Weights of a small transformer language model.
Size: 13 layers, width 160, 5 heads of 32, 6.67M parameters.
Architecture: untied embeddings, attention and MLP in parallel.
Training: a variant of Adam for these matrices, 6174 steps.
MLP neurons of a small language model. Each row is named by its layer, matrix (up: input weights; down: output weights) and neuron, and shows model dimensions 32-159. Each number is 500 + 25 x the weight over its row's rms, rounded and kept within 0 to 999. Numbers have three digits each.
Before each neuron's rows, "raises" lists the tokens whose logits its output raises most directly, leaving later layers aside.

raises: "\"", "\n\n", "”", "ators", "ated"
L10.up184:519490512490486546518532541461491485548494490519498510516495461467513492473508502486523496482506546493508499494455492519507522524507510459511518499496510505439509492494479478501483516465526503474479506516511510506483512493535510521518571470462495518445540558485538518534481528502485446495552479498436474500522483460550491521555463526471503500526501482491525541484479511499494510543515
L10.down184:468496551488508511479480451492501485537458488496514525503534482489520542547491489520519479495491491542512487510494552471476515473479500524474470502511456494480471453494506534517500503525488560481477521464471526466542487535481485508544478504484491533517504489501493469523491483452465515511460520530547504512485480500517504493540507497510490509476469497501517495491502504507468525520503

raises: "red", "ped", "old", "ed", "ied"
L9.up266:531524519492473515489525505475522494439495471520486494511487497500493527471536495506463494436510558501483509509539520470520474522495461499492516521441513501517487482491544525484512527552449491473524516466515446468530477476542533517517544530517492515457521533483502491502475513531517453518488475520519534478519519491488481497527522497493500496489495484498478495493539522481480514490535
L9.down266:471534489495525491508490502489523474468576475541493529550475495473484515465448491501530482519468516529501555470520502527486479489502515482513460480491467501483482488522505493474505541490468489469490483509492522466450506473478550510499516556461475503485510501489492506510495466514521514466481508563555501471479531483484543485501512499563538481478501477527508507546488480491545530504462

raises: "uv", "ire", "uses", "ues", "ents"
L9.up165:509499533506510510492507508450518482474505535544450440506517468513534498493474487505520487491558500551480545469497524472532457513497523490489516479534512461477513492530511466486488496462538472516500495508504495491498517461540508501502529464505536429494532484527458524468462492510502537521477539505521510496536501480493492490499490490490483515496492490477513489514537467498519513470482
L9.down165:457510525524486530512491492469547531465473480487521507516502476508527519525470430475520463526525474525522464469471486525460450498518513554517494514476538483537521512465483509487504510490514483495500512522527461489478512514510524491516513516548497482466512508546516485482502536500501487514487445478484515467516500503502498534499508575530436498476482478526494481512519501497534494518467

raises: "tt", "s", "t", " basis", "st"
L8.up221:511521525507507508497516492509489516497501531472508464510490484494498494431507519501547502481519467479491520506504508465475497541480492531485485506558506483482475473473473448546440487473474473513518470472503482538530520494522503519447546555498496468490490501500499505516476485512515502542510518506486481526532539480478466543513474520482530465513474525517444502497478493485517502489552
L8.down221:497480536516506507499520487530488511532487528510476499511474491497547531481484479480475461482493497525491473490537541452452496460513518482522487509473515499481513519540500504469515482461545497518517475568527503511487519473451540465473471499503543539489507512494497506476491514451491502465546509466542525514550523483498531490534525512550474497490474516462514460503482473522492456438549

raises: "pt", "d", "mer", "ment", "ds"
L10.up5:463498531497515478488523510483517520536496545547488485496444512501512491491505514528497549512484491545562490512467547466501469500496487478485489508495513442480550503460462510533511528536481513487473464530529465505483482473517488478520522517519470459516497525485517527505482498471515480492501497445503530533511507503525510511504441517525500457542469495492532499487525512496504504516508
L10.down5:486527523526471480476482497472494494506494470534464498470446509496483517507481519495522510538502479521499562470463521554490529469510493483500495485525517464460496504492463539500526492510548509556489524491467535516465485483479539512489486555478506504502526518503496515496463488514491508488470495471505466464491525550481505505492469461484494515472485515485492514497522503521499511479543

raises: "s", "es", "uses", "ues", "ures"
L9.up563:528564540486482537477492530498537463512503499492458460493514499509535457439499512515501499482507496479520487521549477477491500499555526475545495459484479479481510506481513490508513467480460514452510464481508486468496533489542483512491536548503533484503481523500553497525452473477468468492469460536516507538495486508467515505481512526507525489473499510505501491498478512485521545477534
L9.down563:475504513487490512488474498501524498509461478532530538507521523519473531501528499471542541537458474528486485475540540492521482449451516498513521532482523496498510532541484504470524556507493504512476495507506448471501495475503523485497516513569489538494477458514476507498509514504464504512494499491498481486489524460512505491475514534508506502468484519453492517493537498486472458475543

raises: "ing", "ant", "ings", "ivity", "uto"
L9.up52:518492523517498550526504498468521466514548469460477461513512483477501519461480530492500540504529530459515506494439496431518547522481513474512497492515492446550529525480479505543466515492503472485489483496536484479460459483522482492466513543491524492515522516490490555541455468539483488522506512497478484513540493511500466505511494500518485483501506506503494467431493518518524489536508
L9.down52:520541546528509487482508466498538470517495509514539489498497509513476542496493504466499529520543452514519471514485528452495476465487516496549440457509501490488479520512461506504479490464473513519526504490510490500488541493518463461497474482514466513524548510473479470481511478518509494526450492542528486502529529518504483521536552468511486500506531466551529515455506513541503496496506

raises: " has", " is", " includes", " does", " had"
L8.up154:492469505542469510515467522459473481469570530517525483503482500548491484528444555489526508515466536488514541508473475467483457472497515495479504503478499514510496468541467512534468482501525489508512477507531535530470515510471567480504496471511464483492510493460485500515494489529532487521492517486497548495527524503528483529482485497498509500540492507469453509511541474524552530467468
L8.down154:527534512464531503447544489548556499520461456475479485506530529468503474467526458517469509478523451496483484475528553534524534522493477475483504518499522480507502489444541481473517505508478513501448480526482466496519483442529442495490472502498543512506499508491505509492470514502477507478526501536516462551493500522490515472493509530499477510466493531527545532504501504503463508480538

raises: "es", "ates", "s", "ages", "ship"
L9.up472:517508503476499471483516543466507455498484474485456461511537476534529500446530521522534506490534517465513490502501434513506446515505510476566509486505489514469523507488487512502519467521529498455507459503507494494490508474520483497493510508461513438509469537476530531528473470493494477514441477548506514512504499502482519534535504527506549516474513501506485490520467488452466509498518
L9.down472:511475487497516500507515511512478493539519485505546514496515527477463517467542517480468499512537506485463500462515522464499489495462532528503514492529482490531506542538489523482534491532497533519479468488495424461455503475533512495512493496531495505511506454515473508515492500517472514508512492476501505484559492504489480500490505510481473493514488515439495535524522546503435494462488

raises: " they", " he", " someone", " she", " it"
L3.up432:471503512510527517502502564474482507510465501507516490530529468518569478467473505534520503541503498510500495463510464470486529497514486507538469497503520468525533507435484488548543541490500522471498469518515493514459466540515481485541486448537469482499504522497474485529473515511468516523501475507469500543546495485535499511528552486456525485463465512486484539465480532482500493495516
L3.down432:489513451461488482502560535506502484520526545485471511479492511461532484476493533515471480503485486493500464488474456473538552516502507540538487539538475478493533486514496542537502498497525513452490469487464486534494528476508476495508452499526499538531541532505490464474487524507487496506522464472472481458515490456499508523537519505519486514482510493525520499502475505446510516461501

raises: " 1966", " 1960", " 1968", " 1958", " 1959"
L9.up603:530475505485532528514475496525510529502489505535488479488496485525480500472505506482513510473521495523508494473534491466521498517525432488522504462525498507533528484484495496502438523486533469487492477534539548489480518463554511501495491510532517502490494518504499488521450544457503489487517509530457501495493556525491478534516488496471539518531471507499481478451507534518519513488508
L9.down603:530462457457523531535495474510502520509468479532514520478529505513464490514518514461528536462516451524505503463507496483492499516468456514488464490511489517492523493495491447488480515512527480475463461510555492533490484477488522520506505483496531532494477512501506503508459526512515504456511511495469481513466528551510488506531510490461512507517529488497481483493495512550498508542532

raises: "ner", "er", "ness", "ry", "nal"
L8.up366:527480541519504502496467510510526469480567451500517512492481480470505456472517478517508503476520527497521519487523463550491507485524491535511501488520511476519528527469506496539533503520506489530441483484513492505474536506550499511510537507446483479485508486519428512542479534470513469513519515526480519542491538491503514478511524520464541491487500522467465520504500482483476476463484
L8.down366:512474517487492523519495520504494497461489445507501472481526518502524507502505460486506516524503500495509523527484511482514492512528478520499506536506489495519491451481473517479446482515478552512516542542472516476527489510490520510488513483495479576496506476512531507499448491548515482438533498541523498498519528499501500544548482532501495452524494548517463505496496470507499490485510

raises: "s", "ts", "se", "ter", "sa"
L6.up107:492520512537508475515467488534505490521487527523461506471463518505467529443438535531474521486508548541488473498476527497548468505539454489525500468505508519541498487546504510519502506504514506493506486476498523484514450466493510512475523517492493467470513502467511492464489498511478482503504519468497507520511518509528503497509536495493527500502492485558523465511533490495456440485470
L6.down107:493480444500463545519504498508503504488489510519497468519507494531509518478495504482529509559502458516494522519539472510499506441491512535487522493534510512483471523479473499494503502523521526530515539536506460487517469503491481496498471483542458519477516455477450508511460513506538539490516518455532462503506482464487474537463519517522509546478523548443491550498530519484479528475537

raises: " singles", " league", " players", " champion", " champions"
L8.up157:469516534463491498470511513499484452474497508443474505513505494516474487506503476515486461496502497525529545538490542536501557482494478498532465453510508505506527537520529512488521462449501539513501496481489472489521494520519516461514478458498537522501468517517469464524483506499487486507527499504499493494527547479492479477506492458471516490456451550495478532486510459484511528515444
L8.down157:506495494536539505498496504478544565532486480535520499465485523487502509484534538481491501521498524471491464473520477441487462505527513509473519566498446479494474454491509480494474521544461443505495510504494511508504513461491483553487515552477477465499517500486511505507510503515506505468475496512491488510469442512497516497500496547531500488536524472474496461498469510524504466475518

raises: ".", "rs", "xi", " respectively", "gh"
L10.up607:493503507509510536497553509469510488486501490507506513541510452537526491521479506537541518502473513507495545493469464512552483516540466455504469514506492469508505485491474501496498522511522527515493474521526456536480507452504528514494501469439476463506579505485534491494470513498511491483480478495483545495530495448502509488500457487485485487459457525499464481501516497486529528497517
L10.down607:474509500500502477503494522466540482466484469528525486530478497498510505479477519541530505490509515515510498454464556536528502470470529540499493536452497518464454548531535512456465485517475465496531497539500563481526477505513480476511471495512506522485513501493487480486508563496478533499498517479466558476507479498500483465452532470503448521536496521497470519498501503498525482489518

raises: "n", "ne", "nt", "nia", "ns"
L10.up412:520529522482507461463458526504508478531511469565500473531472469469490460494486535482534510495483516514508541506537467470529490521534511481494470535521499454474503440484500487547451483532502503492478521460508480458502499504508488540499527502449504487510474490493548520497467510546492487532526468518502485532499503489531501486509545469482524507534485521521513474483454520503476537532496
L10.down412:468489555479494508529491453475479485508552475533514486493537514490515501512504452500452464522518468495466499476507483516501466498473492502493485541497516503506468464550490517495535515473478479505516480474508525500509487507544529538499493502481520543531486500514467536503470497514458462494526517488519501467496500488498518498509498500471517495534484496515456555513453529503509475504497

raises: ".", " respectively", " which", " |", "\""
L10.up463:472541488476533490545456545454492529495474447534469478495510457535515537467502478577504524457497490480513500488477493522496459551545516489514511510526509523530507521481488532485476499447514485504507488524486472547523506492496519503494501501512524548540507456485503541522481528497539494464519524501509523491530514509501471496524463475516465475490496507476504527525469518509503537501505
L10.down463:500511407519448506509522492493514509542516533517540503465489519461518514507510513556505526553477496501483514469468512508480463459495527508487527522502467501472476498528540503458477485483480523512518461532513550502508479537497531487488464481486481515463502484515472467529521507520504432534467497500519498454503509492498462509486500535519472500519528471471493473504492486497540503483496

raises: " league", " runner", " scoring", " champions", " average"
L8.up71:500488503483468500521500512506484446501516483490513506537537494524480468502421489490489468488507471545507512547486502500511497482533520497507496507494524506531517472456499487490485537496524530484469501487512493485540488527534494469521471470482552470519477493503503515533464521520489504514474517491474484504565498450538474487486503486450471508486442535494470546509490490487516581494490
L8.down71:486527563516527516480506493492525556511489499521487488481456494467512508485544494529512524518516524459484474464505508487474500529478481513492504506522481489500475495552494504469525477526451434501534511521473521532442476503478499559481564531513441511492521469502502490469525480486516522514482492497524514514465496529479514494517519530507526500518501473483496452497519498501485430487517

raises: ".", "”", "\"", "—", ":"
L10.up2:494542481469529492524487509446526493461475495462490456490498503528512519479443503527519566518544522495489529499510514523566469560493483503515502510501523519508478492480499506508454525493522502459519467501445496532462542460512485474522519480500511504484515519469525513453511549487489492482545505520502516529490512484482498530508480451498499499504476510506543487519497534484517515475468
L10.down2:550465448526474557475502529522493464521495504535496489481550474456521498528529504490531490511481499493517486495486501499514486446515501506507485491484469492465511517515547489514533518485483491546485485499538501503496443519487524551493463476504485501531494513529488514546533500536499491514446524442444514494496507494505491489440509511462505542506537460487508548494475472506516496548506

raises: "ct", "ps", "my", "mon", "z"
L6.up360:515511515550482550443431484499497518487528499472485478470504493471515508471447528506541479467485505500436494543527487513548468493563500464540520469466506459513475507457517509514517543512498494495515524518487497471459479499501540496497510493494502518492545518482498489461496488509505493514525521506521506510529528526514526492498502477528512465534507523527503495466490485452448501502525
L6.down360:447502489507516499499512524477538478466509506505549531489455545495498504488516510500546535491481514540470522501511455498470483456466527484513518503474439515474498510508494488508508543464525521518482488556556481533519478487515498480532506494521479511524514519515522524477479496503491524490456513495516519449497565429482470495486478479486481504511447528494515477524522429529485488488520

raises: "ing", "uring", "ings", "ross", "ured"
L3.up268:532545527519530505538499460489528491509518520475493457519484518489542494484488531508504479495505521513565508503485471488488503501475528498507499528445510475537499476478517504509490518502466501514501505474520465475503533540505507511463529515462502492481545512465504530532484443532457495496523480465493504481507540481556474551471508474502504448523492529519454512549526470463524452509500
L3.down268:480539527550480517539474522499495498486499457494504467503489517517502499487494491523458536507507433487559497517482498498513506463463479513489525513479483506514477462513488494513512518454491546500490537488514515447469507495522498517496496467469550495498518519504460511533491448516472518519487517479530485506488555502469486521472529501481532444510456532481505512533547515512469505470486

raises: " were", " would", " are", " could", " will"
L9.up51:521509520481531502501498519507505484441476520499499505453505481508504524529438501527524519480526535502503541563491481481469454504493494487517500488480485519525503535488487470550469495489480426497513472452541550506481491501476511456478500489493497500482501474515518495481470529484526474503554500503483536459501532493536481555482495501490509491476508529518512484536490480522536506498468
L9.down51:491485460509461504458542468533557484505470523469525461530513508480494511546549489517522490513485480526494475512503508518559509465472517534517524521514503516492497474474521501469502531508478537508533530502495483499460527492550477532516498461512505475550508531533481500502451476523484473480480453511479495505529470480502467494543510494482490532496480497486519512495475498454492500534519

raises: "ly", "ably", "ment", "e", "able"
L4.up424:504480518504517502502513558497543474457470492491510521547541477480476466503523492486507492508538486489475503543498474527497539490484521478487523490527481478491520517483469523555526522549484467451537472533468509512485505491531533529494503555532504503518488513518530497465502529526517493492494469471450478518518530479488500524520532520465528523499514516498483502484502527431500524532484
L4.down424:539488527495510523493500499522486514496504484502495514494510512494484528506512502459516506494491518475471514502489474474532495502505493508472493467495530525513487488488520535460518452444518505541492481470508493484472469501533539520475505520471489528493494483521526558520496440448524501529499480502518470472523486554515528476461497543504508470500511490515522537554498473506568504477535

raises: "sey", "lies", "ly", "sson", "lie"
L8.up608:529462521516514532509448495486556484517441504480499457469486529542470511521469512493511520513512481462530468536588495468516507541528458476520495464514502512483490510469499505484516489486506475493489494485491501475470549493526538512511516514520518538477480504485551489507491531498488515485508428520461506493513517477483508555529507519481487522482482526531480491499503508465520534465494
L8.down608:513486547523530503515503470494535509470491533548489508510504521488493486498507529496526528512502502486491551528524528474519499509484531477477554484472436489459490481518499500493476510516504549498459520499475471478515466477543519533499463472513497512513459511518528502436471497498516469498496518487485469507518493489492487542495525518491494528480491492508484554534539442488488534469521

raises: "ing", "ings", "ers", "ation", "ification"
L8.up592:510502518532483480532485499462501498486505533508501480505475507477491471489512584504476496474567479526479531510473491465540482517507439504512505494463500494551497534513515484497538514526477511493478492461522489512504520470547474495542524541517521530517492520471463534511489496528485489535511500512511505498530538448503507498508530503498521438519494488502455476494517484470518524493478
L8.down592:484472541525511535482470521527509524498492514539488501492504481482514499505486497482469544501514514471541474519546481503500471471496514473504466490504507473510483484491490535526536478481479479537518538517529457480452479484511488507453479480501514504529495538494474518467474472502474470515468509501534522462524450507535509555531507509541506467482489490487489554486488520521516532518505

raises: " it", " this", "self", " someone", " any"
L9.up546:491510498513503511519464478512519477475502509516509532492534523475483559526536494484517485473494494479468488494504514512537555507535480473513494500534482468505494458516518474474506492526482528494540488495466470499543519505472503543503539481535456488459505498499486465494462497498495463503507474530441556495547528458488462529486527480498517515487504543492491520512467545479479526507491
L9.down546:464495495504484462491536502488503472533497504509509491479499500536485460491520493477488521529489548491516504539522456519516510516532520505513485509493512508505533513527494535537523465506498466490473475531548513460479487540528499505488455518493478497519502552489495497470513498533501512487514454445526486470472494481503513489485480554494475514531489529512483495440526483488473527459503

raises: "nis", "n", "nt", " Source", "ning"
L9.up328:493509524555514507483487487519517504488470463481495483558495490474481481489519525496504502521527535492516530496553499462462481499517502504526455529543464465488515547478501478486480501535500442470475517492557455465476525513482545505484496512496471476490448504493505538442490513521483489496490479535497546451539495509522470506551480511537522513544498529510497483488429510501470503484508
L9.down328:511520502476479478498472452498550490477493499495489456501506482504542498490442488535545509537551476484519529478502523511537477467497538521454511536472477537498464491508503503500486503514492487502531499455514484497557490485498510573509491451478482481490459485524480533471522537528451507501473534508474508456527515462461507532514493541485494482505485483528472505517472494527534495543481

raises: " there", " they", " it", " these", " he"
L8.up409:484494502500529498472480497497506517539480514507463498465512492459514478509517494506485530452530522477499504468497493496528549556528482484551515513538472508520551490485491494494515508508528499484480478519497469480493509494521446541472495485530493479504511537504519515482413547546510482513486495457437526495551489520516495508503512508451543464510490517505498466477464491477449491478528
L8.down409:502450399502547468503502490498501469481490499518477527516512505466505503510481495477453502521508521499493494499471477477497569521542507548516460506535520526508541479510507469491515494489534501511496481504475441503500488521498475543466460525516490481486500524482529467504478542549498531500499449503472508494522509487504488508496526507510497502518547534513486466476553483475507493512437

raises: "\n", "\n\n", "  ", " -", " 1"
L10.up396:500533486490518490509514525502508482479505500485525487506525484504522452493490529530523515456506516560527514514474496515509501523523485511528503503486467457510482512492516486470493482463521505492454534450512476513488523460471485506521511504552538514491486540500490503490491536511498485484499457576497499483514532456517491518486514496462506496489572531482488495531463503498499488530459
L10.down396:497502355502492489489521482505481520507481517500508506484526497482499521511499528494489500526477473524501499527492501505497496497524516529501497503517496497507482476490467495492496472492522520506496501471483520518531511500487476485516498483515493515490511507519487482501514500480486475480541524539497518511508494488499518481523492509476486507460664512519505481509481512531508479512430

raises: "ram", "rist", "ics", "rial", "ric"
L9.up166:510496547538488519496452496474459476485540468440482526459513508466539501482532489515484483536493507478501480512516474495520519507498489515486562497524494453504520467445490517529469528515546485483473495479516489515502485528518503491500513478518502524505525514484500496500461515517472503542514471528530500482507544509530451529515454462491499500454525525470507488505502511478479538480525
L9.down166:507509538494498552529507539493508506503510430458493536484502512482493504482480502464494491538513507516490494490502529517526518503493477484485524548489456501527536469487472543503470481493514526479524454480535504479508464497494513519462506480538496518481462530500485521496510507488470523469509495494485514442464499581514473534497528525467493475513475471513518495579476485497484500457497

raises: "ating", "ing", "ting", "arat", "ling"
L9.up36:478488504493540528475534494490512479516514492509474532537539506500525463493532481490543457505518476466492523467471508506480528510536501512496546483474530502482555489490520529533471470554484485508486468488499501518516480499497521531478508505481471485456452538475505495502481547494512506520512500503484472521520516520529465505520497500488496482484507505517530519469534519475443550494473
L9.down36:513507519553508513539450511527518547498534512518495477482449510506501498475463496478507528489431446502514499486497455496520441504511480537510495504517455468476456520524509451493526477495518494536470518485474509490437503509527470485508512485486496462568531479501489518550529502474481514522501536504483513523498479478505519524462501517470519502475493538465509489500501535537551476497501

raises: "\"", "”", " where", "ás", " you"
L4.up7:596521487456490529519499486470494483526532483541507500504505484495485499490512528499532503496527522502475448510500541518503535503517459492494472466456517506510507549535530503547512506485497476427508525504562498499521488460518527515525491515478497494509479504527548512518514541493480486503520472471474491491491532501507508496465477545537517495500546491480475509484519495519523531510499
L4.down7:443469478545517471475479536562492495513490556518498530528513508509535510494515483510432493503485470445533512505524462464513486499472517506497490519555504487491519427497478491468492485522521493541508484493442520481509490545508485491477516487506505499508505482473462487508493459510491488516506509492539490516525482496504498485553521473455503514510500483515519491500474522443487497476502

raises: " has", " is", " contains", " operate", " continues"
L10.up299:506499497506542500518455496506481499493546550502511481503474503533551533482463494491482518510478504496521532485496492474499494513519523484512486509473457533497488524532425501489466508500530459489517487489557520476445452491505523495510492544490472552487493480473522502448504522532501463505498485469486529503509496470564513496505472478503508454490507507506483415514495531472530461510465
L10.down299:526524335499487548463517512477509497498447494468472487487506516490507483484544503496490505492492513481473450512502486548487506506493453494518524522525504468522522488493541505501490526511450514521488547471476473506505519511537471491490518474486538521504512496526491523491461472484478509492509512508484509501506466501461484505500490512511515499489503493467509555518490508524479501524530

raises: "n", "ns", "ne", "nce", "non"
L8.up494:507475490538539469478492507519525461541518512502499471527481491483486483499499497520511524461514474541527549547526510489476487518508499472559493470511519451527557512518472456498441497474520455482487508482501482477524528495548511520489525490479540497488517511518515478490492511492511507472500516527487533502510495511447475482540526512476503410518516464542527487490471516465494475475476
L8.down494:499523487510437534482539481485478507493507460538496465440500487486487505483470504486508487557493451542443514503486473533550472474490507575493488522535500487501502477482486520502523503469519484524506525515530510490533475512468526544474512492519482523508502513473492549494517542515488450532489512523490481473470523490495490527497479522516531528470477521506445532519486476529504518495515

raises: "ly", "amin", "av", "ps", "lies"
L10.up551:546522502480507525473472505528499489462528487499494459486536473495526497509492511517559501460481551498525503556505481499510468517505518499542459508469482512520487538534483475473532504506538503488490507524514525463497515490527480518465507514491486467495472486485550479544451506511474463447463480487491527467529525504510512483497503470466537525505486527513478497508545466483461540481529
L10.down551:481495540524530519473486536467561522487505508521524493511451538488505530504490489472494529505494513438450545497487464519512485488491491504467524483492439491500521488492467495499493489490505562515496516480465494517469513496479509453494548490531511493492492510528493505544540534463528490538471475490546501485442472515483520499478514506491452507506500479506484493476511469469490506487493